config = dict(
    attn_scale=0.125,
    max_grad_norm=2.0,
    dataset='wikipedia_en',
)
MLP neurons of a small language model. Each row is named by its layer, matrix (down: output weights) and neuron, and shows model dimensions 416-511. Each number is 50 + 15 x the weight over its row's rms, rounded and kept within 0 to 99.
A block is one neuron, or neurons of one layer that tend to fire together. After each block is what it responds to, as a language model described it from the Wikipedia text at the highest values.

L3.down67:61 64 48 76 40 61 54 34 58 40 50 67 51 42 69 55 57 56 41 53 30 48 75 57 45 21 61 54 52 64 40 74 41 36 66 53 42 52 46 61 65 15 23 62 54 60 44 29 58 49 66 56 31 59 43 50 22 41 41 61 30 53 55 59 58 64 60 67 75 80 90 47 27 37 50 40 58 31 35 64 61 44 40 51 65 58 68 61 74 73 63 42 53 50 40 27
L3.down130:68 62 19 57 70 63 52 56 73 64 60 28 43 56 54 35 34 21 42 67 26 38 35 56 48 52 59 44 37 57 71 57 46 67 48 44 13 76 43 41 36 45 37 79 74 99 59 39 26 34 35 69 59 30 47 56 56 54 35 70 53 37 60 57 81 45 60 52 71 14 26 58 35 43 29 26 40 43 35 69 35 33 45 55 50 58 46 60 55 31 53 61 56 65 79 42
L3.down687:42 31 52 36 35 21 58 51 65 62 25 41 64 60 65 70 40 43 50 52 54 55 41 55 42 38 27 71 73 42 33 30 47 49 36 62 75 59 40 43 45 32 31 34 66 35 50 33 64 47 69 14 34 51 61 53 78 38 41 44 67 42 48 51 41 72 68 63 78 70 61 40 32 48 61 30 65 68 53 41 16 59 55 33 61 32 30 56 51 37 39 73 48 37 66 76
L3.down1410:46 72 42 61 79 42 47 63 25 68 23 47 37 70 73 81 38 46 50 40 43 52 35 53 59 42 66 45 54 73 63 25 45 45 69 35 83 44 49 40 05 30 40 61 50 47 23 35 37 67 52 40 50 59 63 53 60 70 34 51 58 29 57 74 44 78 55 81 38 57 60 50 56 52 66 47 57 39 68 62 50 36 36 64 32 28 36 34 49 73 37 58 40 36 47 77
L3.down1845:69 55 43 47 72 38 32 47 67 48 33 52 38 50 54 75 42 40 60 61 52 76 40 50 51 58 48 49 31 65 38 56 64 37 54 22 83 62 42 76 61 28 29 53 68 52 44 31 51 68 55 18 41 64 56 53 54 59 33 45 72 26 49 80 42 45 56 55 33 46 55 32 50 18 67 78 53 60 63 48 51 54 46 28 32 42 25 37 37 68 59 42 78 46 71 62
L3.down1913:45 49 64 30 74 38 23 41 51 86 49 75 44 49 54 41 43 41 46 77 55 54 48 51 33 41 59 36 71 63 35 26 47 56 27 59 78 54 54 55 45 52 42 42 59 87 51 48 59 47 52 56 38 57 24 66 59 35 15 70 33 31 36 50 85 45 48 08 60 55 54 75 58 40 20 07 52 26 50 46 43 32 64 53 40 49 54 31 58 50 69 50 53 81 40 75
L3.down2015:37 51 53 62 53 49 43 59 45 75 63 36 40 50 55 50 52 37 39 67 45 52 43 42 58 72 72 56 54 69 70 58 40 53 51 54 59 39 40 59 46 34 56 36 74 53 43 61 42 73 79 34 28 66 32 86 62 69 49 70 65 43 39 51 39 49 29 57 46 52 43 54 55 37 40 40 36 25 75 32 76 42 35 67 52 41 39 65 59 67 49 65 27 58 56 40
L3.down2061:55 54 45 53 53 62 30 67 50 52 50 22 72 31 55 62 31 36 49 40 31 41 46 50 14 27 48 40 41 38 68 78 41 55 57 39 42 54 32 43 34 42 32 33 54 58 65 61 64 68 69 46 65 47 69 37 52 20 43 17 76 16 44 68 46 71 42 43 45 51 63 32 44 45 51 51 43 69 23 60 33 26 48 38 41 62 41 55 45 62 48 22 59 39 55 68
Description: Year, month or day tokens in dates, often the second half of a split year after "in", "In" or "On", e.g. 18|31, 1905, November.

L4.down218:58 51 36 37 77 68 61 64 30 52 60 35 41 45 38 00 34 64 25 40 49 51 39 78 66 54 25 43 20 31 52 45 50 41 60 50 51 49 36 47 83 73 34 32 59 45 46 87 76 45 32 44 42 50 40 41 78 63 57 39 57 44 44 47 68 62 72 70 62 54 47 51 66 36 55 52 57 63 40 48 18 39 70 38 50 41 49 57 34 80 96 35 68 42 54 59
L4.down535:67 69 64 55 78 67 37 80 39 43 51 62 54 30 47 78 73 24 46 73 47 86 24 54 26 87 62 68 65 63 54 36 39 35 59 37 43 57 64 48 37 30 57 60 38 56 42 14 45 37 40 35 56 31 58 60 60 38 49 64 36 77 43 46 68 38 49 37 48 42 43 54 38 45 66 64 64 59 54 60 65 84 43 43 52 44 63 72 39 18 35 26 43 64 52 63
L4.down643:62 25 61 57 30 56 71 63 43 64 75 71 58 69 50 40 30 55 65 75 76 40 78 64 57 59 48 68 80 34 64 34 48 36 54 74 37 51 75 47 50 73 50 34 24 44 75 57 83 66 70 55 78 34 43 70 51 45 28 52 66 53 62 51 42 63 52 50 28 40 42 60 36 27 50 64 71 70 52 53 45 44 44 61 49 67 39 30 65 34 50 27 42 52 72 17
L4.down654:41 57 42 61 33 43 28 68 26 64 63 52 60 36 60 78 46 67 43 41 36 54 81 57 44 32 37 62 38 66 68 35 52 50 57 31 33 53 68 44 83 39 30 42 66 41 45 78 52 23 45 31 52 23 76 58 33 36 57 41 64 67 46 58 60 59 37 25 36 74 32 48 12 49 47 66 45 49 54 50 40 20 71 36 47 58 43 68 42 45 57 24 47 35 72 43
L4.down1034:84 48 32 82 39 38 55 32 35 56 38 43 63 33 15 69 65 80 29 66 56 43 23 64 54 36 27 65 40 58 23 34 46 79 11 59 28 54 58 59 59 55 76 65 53 24 65 54 65 36 52 43 55 77 82 57 45 59 41 27 69 19 55 34 34 39 45 44 47 39 37 50 28 45 60 47 47 27 51 53 64 55 93 50 35 71 48 19 74 47 51 49 37 38 35 49
L4.down1090:30 52 53 39 30 46 64 42 52 60 74 48 45 73 55 41 55 55 87 55 60 32 57 67 39 48 44 53 54 63 46 26 52 51 33 41 46 34 35 42 72 20 75 79 60 28 63 51 63 66 57 70 67 54 56 54 43 40 46 48 52 49 33 48 53 50 49 57 57 81 49 39 72 08 67 39 29 41 40 71 30 31 55 50 36 59 53 33 62 59 84 58 41 28 54 32
L4.down1268:59 30 33 41 39 23 56 51 11 31 63 37 56 42 55 62 57 19 24 39 40 81 49 34 41 53 60 61 51 39 40 38 41 65 43 37 50 47 95 50 43 45 15 52 54 55 41 37 53 56 73 49 56 49 41 31 61 62 44 38 53 38 48 34 57 63 33 37 72 44 84 76 41 48 42 48 37 63 67 43 31 26 46 88 49 25 65 67 59 42 60 16 46 48 33 57
L4.down2154:66 42 53 53 42 62 48 56 29 46 50 62 32 65 58 54 48 33 58 52 43 39 58 56 59 41 27 43 57 41 68 19 31 60 44 40 74 62 23 63 57 56 65 49 46 71 47 33 38 36 51 47 33 52 68 65 45 55 31 71 63 29 54 11 73 62 64 53 72 67 49 68 40 56 53 66 25 55 36 61 33 42 55 45 50 41 31 56 50 33 41 53 68 54 38 60
Description: Inner subword pieces completing a word already begun, often names or rare words, e.g. san-ct-uary, Ten-ness-ean, ce-met-eries, men-'-s.

L4.down354:60 54 69 40 61 63 67 67 49 48 39 84 38 23 52 47 34 71 32 59 93 59 53 59 43 65 58 59 46 48 37 57 42 34 69 46 45 20 56 53 61 41 61 72 69 58 60 39 45 35 08 45 52 50 46 79 23 55 40 48 38 43 52 41 43 60 67 44 47 33 38 75 56 82 56 63 47 69 58 42 73 59 51 39 63 37 39 51 53 75 66 17 37 59 60 79
L4.down648:46 69 28 45 13 49 45 60 55 41 62 47 67 38 63 46 58 52 50 47 51 65 36 47 46 57 48 38 67 24 38 76 21 32 27 62 81 35 63 75 52 40 38 42 73 43 40 52 64 50 79 59 67 45 51 61 51 42 66 65 83 80 80 35 42 15 42 46 48 50 40 54 30 34 43 42 32 61 22 57 28 43 44 26 22 56 58 48 68 59 30 28 70 43 60 46
L4.down766:45 64 40 35 37 41 64 56 36 49 32 65 32 43 54 79 65 63 42 36 62 40 81 56 23 51 64 47 86 55 36 75 36 63 46 71 58 59 52 64 44 36 50 54 42 13 46 50 49 44 57 51 37 42 53 59 47 34 77 48 63 67 35 59 33 71 59 56 32 48 55 43 50 57 68 41 32 56 41 58 57 50 57 40 41 45 71 42 61 67 44 65 51 45 49 40
L4.down871:56 59 49 49 41 36 44 36 37 54 55 34 65 45 57 50 46 70 17 29 26 57 30 51 38 59 99 42 50 28 21 60 62 63 43 41 26 49 75 59 65 46 76 62 31 50 46 60 61 44 46 68 39 67 32 68 42 42 37 65 58 51 45 33 39 56 52 41 50 45 60 41 40 46 55 46 51 59 74 43 60 32 79 44 57 46 42 52 56 26 47 17 57 57 24 49
L4.down1463:57 56 33 27 32 39 69 54 56 54 41 40 42 40 70 48 71 43 31 41 60 47 38 56 52 54 65 75 61 79 38 60 57 52 74 62 28 78 47 39 58 50 55 38 60 65 73 41 82 70 13 68 57 64 55 62 48 60 57 41 48 19 75 34 58 41 73 48 27 46 46 63 49 37 59 63 49 60 19 51 66 25 64 45 52 12 53 67 48 15 50 46 56 46 29 55
L4.down1540:49 65 72 71 62 58 72 50 49 58 51 51 69 68 35 64 46 67 46 41 51 39 25 46 45 47 32 53 68 36 43 43 44 49 45 59 33 46 32 73 58 20 27 63 50 68 57 42 64 58 54 28 56 54 71 71 25 49 47 35 44 43 17 46 52 44 54 52 42 55 64 63 73 48 42 47 20 54 21 50 41 46 56 66 46 23 15 62 63 53 51 14 63 61 53 36
L4.down2101:38 54 40 70 55 70 50 70 49 25 62 50 52 58 69 48 35 50 32 35 50 34 48 46 42 69 41 47 63 30 64 51 44 61 41 42 60 17 68 49 33 52 36 29 76 51 46 77 44 72 60 39 24 37 75 41 41 51 29 44 37 28 64 53 37 46 40 39 43 40 40 55 62 67 32 56 42 35 80 61 47 13 60 58 57 77 76 41 45 43 82 14 37 59 37 57
L4.down2258:51 41 54 37 30 60 68 60 32 43 56 42 69 66 62 61 56 83 44 42 18 43 53 58 53 61 47 28 68 68 62 64 48 47 72 64 49 34 65 40 56 37 50 55 37 42 85 69 49 38 47 45 58 50 42 69 59 23 47 66 68 46 62 66 67 42 60 76 19 38 47 51 56 42 78 41 61 59 45 37 71 47 79 37 60 20 23 68 37 25 54 29 56 45 50 59
Description: Hyphen tokens inside markdown table separator rows (|---|---|), plus hyphens joining compound words like owned-and-operated, end-of-year, runner-up.

L6.down1270:63 56 43 30 42 30 71 54 34 59 63 76 39 59 53 77 57 16 46 56 56 35 92 50 47 45 68 43 50 30 60 40 30 63 31 48 58 73 25 62 37 61 71 26 39 45 40 53 57 37 54 45 64 09 29 49 49 39 63 43 44 69 25 51 61 24 79 47 41 45 40 32 42 50 44 36 40 71 43 71 59 30 52 30 44 44 55 74 71 66 78 56 37 53 52 53
Description: Word pieces inside numbers or words, mostly middle digits of multi-digit numbers in tables, such as 14'2',845 and 11'9'th, plus name fragments like Ne'ui'lly.

L4.down785:33 63 48 57 40 48 35 39 85 53 54 80 29 61 47 92 35 67 50 52 23 45 60 37 60 44 77 61 52 61 28 51 46 44 29 65 72 64 37 35 51 44 66 38 69 43 66 53 39 51 66 64 59 26 47 61 30 55 61 61 56 69 60 45 32 71 48 57 44 66 50 53 33 63 42 62 63 62 43 45 19 43 65 46 51 61 39 66 63 38 36 31 45 60 34 74
L4.down794:42 45 55 57 20 39 56 22 81 66 36 61 51 60 55 76 41 56 56 47 52 63 81 41 62 59 60 39 63 75 54 52 48 69 74 50 72 53 77 64 39 45 53 21 57 69 31 46 45 68 61 67 56 35 67 26 70 67 44 75 40 47 53 62 44 59 37 33 28 73 69 31 37 47 46 30 48 84 53 13 74 33 47 66 41 47 54 66 69 74 57 03 40 53 43 31
L4.down807:43 49 32 59 37 63 35 55 49 63 38 49 16 60 33 60 61 38 62 42 46 47 42 27 48 43 43 49 45 55 52 59 44 62 47 22 73 18 39 44 32 27 61 51 35 40 57 17 63 69 60 39 70 27 52 30 71 30 50 73 47 39 49 51 37 86 55 46 42 52 59 75 51 68 56 58 32 50 50 49 31 69 39 57 32 44 68 42 35 46 44 32 44 72 15 41
L4.down831:45 47 51 31 49 51 67 65 44 66 66 55 30 64 57 65 28 58 34 48 57 64 74 34 58 54 67 71 39 33 48 54 46 44 29 60 36 49 44 56 49 52 45 53 48 42 31 43 88 44 39 46 73 27 50 60 32 65 55 72 52 44 41 37 26 51 28 30 31 50 29 52 07 47 53 43 61 56 59 35 66 64 33 81 65 50 65 38 39 44 52 38 50 81 75 54
L4.down1405:23 59 72 58 59 56 58 52 58 31 65 50 48 70 55 48 67 65 38 25 50 76 59 46 30 34 41 30 47 51 45 47 53 27 58 15 64 51 19 59 33 53 54 55 50 75 37 56 66 55 17 61 65 54 59 74 39 57 65 55 28 47 89 47 21 10 17 73 48 31 64 39 37 38 73 55 69 37 53 53 64 51 70 37 33 55 49 54 63 68 79 19 59 46 52 68
L4.down1543:58 81 67 52 52 78 61 59 48 71 54 42 53 59 25 60 68 93 51 32 47 46 19 52 52 54 54 45 61 44 65 14 61 42 57 59 37 58 51 75 54 43 45 49 50 67 52 49 34 50 44 37 41 63 43 63 42 55 76 52 62 30 62 55 65 34 24 39 51 29 51 62 42 65 36 87 45 64 55 55 56 62 60 39 30 55 58 29 34 28 71 06 32 46 33 99
L4.down1750:76 65 54 52 45 26 57 57 55 65 48 46 49 51 62 58 41 37 46 93 15 42 65 29 34 44 56 54 26 59 46 63 64 70 25 17 51 58 57 59 54 45 44 48 52 42 50 53 44 69 52 62 50 22 62 72 48 50 60 34 82 48 52 43 37 32 54 45 48 29 39 60 53 30 67 58 58 45 46 57 67 48 32 60 40 26 39 55 39 31 26 38 53 40 31 65
L4.down2302:55 35 38 72 45 42 45 50 54 09 32 58 50 74 65 69 29 59 27 50 84 55 52 57 48 40 50 40 59 46 51 59 65 47 50 60 62 65 61 42 53 55 46 50 56 55 17 25 66 86 31 39 29 62 44 40 44 99 78 26 55 41 55 42 35 65 72 47 34 25 59 74 35 65 59 55 62 95 42 47 49 36 42 54 46 90 27 84 40 57 59 00 43 38 46 56
Description: The first = of the closing == or === after a Wikipedia section title, e.g. ==Statistics=, == Early life =, ===Doubles=.

L3.down240:52 46 43 59 67 25 12 69 34 59 31 61 47 73 13 79 62 29 22 46 65 45 30 71 53 61 36 52 63 55 61 42 59 50 31 45 61 39 47 42 52 53 48 47 61 57 41 44 55 66 44 72 42 37 47 53 43 43 66 41 42 40 77 49 76 41 59 31 43 45 43 53 48 51 29 26 56 42 49 50 69 55 50 58 34 52 66 55 34 56 52 41 59 37 61 56
L3.down511:37 49 42 51 32 54 45 63 64 45 89 47 53 76 65 30 60 24 78 31 31 72 34 51 55 74 21 40 70 48 44 42 55 52 36 48 42 45 63 50 73 59 36 57 48 42 65 30 39 34 60 54 22 59 39 39 48 61 54 60 56 48 42 26 72 48 48 41 53 56 69 47 52 61 41 57 54 28 37 56 67 45 58 79 47 34 44 53 58 37 64 74 56 36 39 61
L3.down759:33 54 45 81 63 46 49 66 52 43 74 29 60 38 42 64 49 30 45 59 59 27 59 25 62 71 45 36 40 35 73 44 56 46 67 53 40 55 44 50 77 57 26 67 35 40 53 61 58 47 50 73 51 50 42 41 25 45 67 43 72 80 42 52 53 57 48 43 55 25 41 40 25 73 43 44 39 73 56 37 28 27 68 36 56 46 53 62 42 66 61 44 47 76 55 35
L3.down765:94 65 41 54 50 31 68 26 53 35 52 59 42 57 63 42 59 66 60 89 55 67 76 46 34 48 44 42 12 86 55 65 74 38 59 18 33 48 62 19 45 61 55 68 40 60 40 48 40 49 51 40 37 55 37 40 65 54 20 61 73 63 79 44 61 58 59 62 42 33 46 64 42 60 88 57 41 64 36 63 65 45 77 33 78 54 64 43 37 70 44 47 34 46 63 42
L3.down1009:68 39 57 42 54 35 57 42 50 59 50 61 50 47 16 61 61 78 48 49 87 51 39 65 30 37 35 33 46 19 47 30 40 88 36 65 54 38 57 48 21 53 75 66 47 58 32 20 28 60 54 47 66 41 47 32 50 31 56 35 37 49 52 46 60 76 33 41 93 39 51 63 34 60 37 38 43 70 28 71 53 49 68 90 58 36 68 29 53 77 58 16 58 62 54 63
L3.down1117:47 24 46 64 43 41 44 58 74 36 37 39 32 57 56 38 48 54 65 41 50 46 63 60 34 30 50 39 69 69 50 33 51 34 56 42 49 58 46 61 38 31 50 81 24 26 57 65 51 45 28 11 65 33 86 31 54 69 50 51 42 70 61 61 39 40 62 54 70 82 65 55 46 26 36 69 36 47 54 58 27 49 34 34 49 51 59 46 41 34 65 38 54 55 68 47
L3.down1381:52 52 65 43 78 31 58 40 35 58 48 37 51 43 52 46 70 57 49 51 60 44 45 54 27 48 59 52 44 56 34 43 34 34 58 37 57 42 32 60 62 20 63 75 58 75 49 41 23 42 24 52 27 54 42 73 66 37 41 54 36 56 52 81 22 52 52 45 27 54 82 38 65 32 23 49 18 62 55 66 48 62 34 46 64 42 48 37 47 83 52 40 53 47 48 53
L3.down1494:40 46 43 65 51 70 71 50 49 69 43 17 58 42 60 53 47 24 43 63 48 27 25 47 57 56 64 53 60 74 46 34 84 78 60 37 47 44 37 46 62 47 48 24 71 37 66 62 41 50 71 52 61 49 49 54 43 32 36 57 60 47 52 54 59 37 26 25 46 47 55 57 66 33 46 36 58 48 57 65 86 75 38 69 45 20 51 49 35 50 49 50 37 76 26 60
Description: Short interior word pieces right after a capitalized first piece, mostly in names, like Kan-na-da, Van-ess-a, Pen-ns-ylvania, plus some common words.

L6.down495:60 54 53 72 75 31 48 58 37 65 74 49 47 22 29 58 51 45 41 63 65 25 26 52 69 81 47 46 33 34 42 42 37 42 42 74 54 48 36 72 47 43 69 59 84 16 49 75 27 39 48 52 46 55 67 55 71 53 14 35 53 46 42 57 49 51 65 45 67 71 47 36 35 50 73 30 46 33 81 31 57 11 28 53 54 50 61 56 49 34 38 40 53 42 37 51
Description: Fires on word-internal pieces of proper names, such as Luc-a, Gill-es, Mans-field, and on table or navbox boilerplate like the slash in N/a and the semicolon in v; t; e.

L6.down1539:39 70 70 44 47 61 50 45 39 53 48 63 33 45 25 35 26 34 53 75 65 61 35 66 56 30 59 61 47 57 60 42 44 66 50 44 67 37 32 14 42 40 59 55 47 67 41 50 39 71 35 53 39 37 49 32 51 51 62 57 41 34 49 81 70 66 55 67 29 57 51 31 52 60 66 62 41 58 41 52 77 58 57 52 33 64 44 47 44 51 39 91 51 53 81 63
Description: Final token of an introductory adverbial phrase, usually its comma or last word, just before the main clause's subject, as in "In his first season with the Kings," and "During this time".

L3.down406:63 32 70 35 60 56 50 38 54 50 75 58 54 42 48 45 66 54 63 43 46 33 66 36 55 38 59 61 66 43 53 50 47 55 53 71 42 28 48 51 57 42 48 61 32 80 66 48 70 34 54 33 65 65 45 22 57 39 74 48 68 60 74 33 41 71 80 45 55 47 75 51 59 28 96 51 84 53 54 39 32 72 42 49 58 64 32 36 42 65 40 52 61 68 71 47
L3.down839:68 26 62 47 39 32 58 62 36 48 68 70 43 64 71 38 46 32 48 67 35 54 55 55 38 44 61 53 48 54 35 50 54 35 54 77 49 63 60 33 64 50 49 68 52 52 52 58 38 60 33 42 36 57 54 52 30 54 53 31 43 53 55 57 42 52 39 72 47 49 59 34 59 62 49 35 44 32 28 36 52 30 41 68 57 33 30 20 75 58 70 34 47 45 64 53
L3.down932:41 63 40 63 54 62 42 41 58 52 55 62 51 68 39 45 47 43 61 50 33 82 41 60 57 45 39 64 44 48 60 51 28 69 52 49 62 46 36 53 47 42 43 45 48 59 38 39 43 21 60 30 56 51 24 38 46 78 69 76 43 62 44 41 50 81 24 81 51 39 28 57 56 68 37 37 20 53 46 64 56 63 54 57 41 57 43 42 45 58 46 26 41 50 48 65
L3.down1385:58 50 45 82 50 45 58 53 25 37 62 33 31 57 35 44 63 40 15 65 33 63 33 31 56 58 57 71 15 72 58 38 44 34 65 57 44 28 49 41 40 30 47 88 57 42 51 59 62 31 54 51 22 45 27 62 71 59 64 66 34 68 64 43 43 53 35 35 42 49 42 34 65 40 49 69 74 48 70 55 51 25 76 17 52 27 40 41 51 44 57 40 56 37 59 40
L3.down1791:46 64 78 52 57 47 31 40 65 33 50 69 35 67 33 48 58 53 20 44 13 33 53 67 57 67 53 52 42 68 34 79 20 25 51 50 43 37 75 52 42 44 60 42 77 49 12 61 53 56 27 40 58 47 43 45 63 89 20 27 54 51 45 43 40 43 18 79 54 41 42 46 50 55 49 49 44 24 42 66 75 77 47 57 57 31 41 76 73 43 57 38 61 57 49 53
L3.down2008:55 60 54 47 47 61 22 61 20 34 32 29 56 41 61 79 47 46 32 29 54 55 67 37 35 72 49 31 43 86 61 42 58 57 28 45 27 48 60 52 48 50 49 31 61 43 43 61 36 49 41 42 25 21 47 50 60 41 28 56 46 51 60 44 43 63 46 35 40 37 51 41 42 46 55 27 29 80 41 32 46 41 39 44 55 34 77 37 30 45 33 57 51 49 25 70
L3.down2141:42 56 41 52 61 58 39 42 21 40 44 58 47 40 37 46 87 54 34 53 56 26 59 37 29 60 61 71 60 63 48 18 56 61 71 31 64 57 57 37 43 43 34 49 23 47 52 34 31 30 59 21 44 33 52 25 44 39 32 27 61 28 55 65 73 65 50 53 58 60 46 51 58 59 71 71 25 45 24 53 31 43 19 59 59 64 60 46 19 60 57 63 34 38 56 47
L3.down2295:45 63 78 34 57 60 49 62 84 73 72 55 32 58 41 46 49 37 49 54 52 68 50 48 63 53 27 50 54 39 66 36 53 71 39 19 46 47 37 34 57 45 73 64 62 43 47 43 70 07 70 50 69 29 46 63 89 48 74 34 48 77 31 39 48 81 53 35 60 51 35 31 48 57 70 51 47 39 36 56 31 53 47 50 48 56 37 56 38 42 51 67 37 41 58 52
Description: Middle hyphens in markdown table divider rows like |---|, plus some mid-word fragments in split words such as emitter, perspective, Bibliography.

L6.down1301:53 54 35 59 60 54 34 35 39 60 26 42 25 36 68 81 50 54 47 60 44 24 38 27 46 53 86 73 35 57 18 50 53 74 64 75 85 56 15 35 42 57 60 69 51 47 31 52 68 51 78 29 47 53 63 54 49 29 62 36 18 36 51 33 44 55 17 51 24 76 55 33 37 57 49 46 60 64 56 90 64 32 57 72 27 37 42 55 37 66 38 05 75 67 30 67
Description: Hyphens inside markdown table divider rows (|---|), plus punctuation after measurement units (km^, ft (, m)) and compound hyphens (hip-hop, D-Day).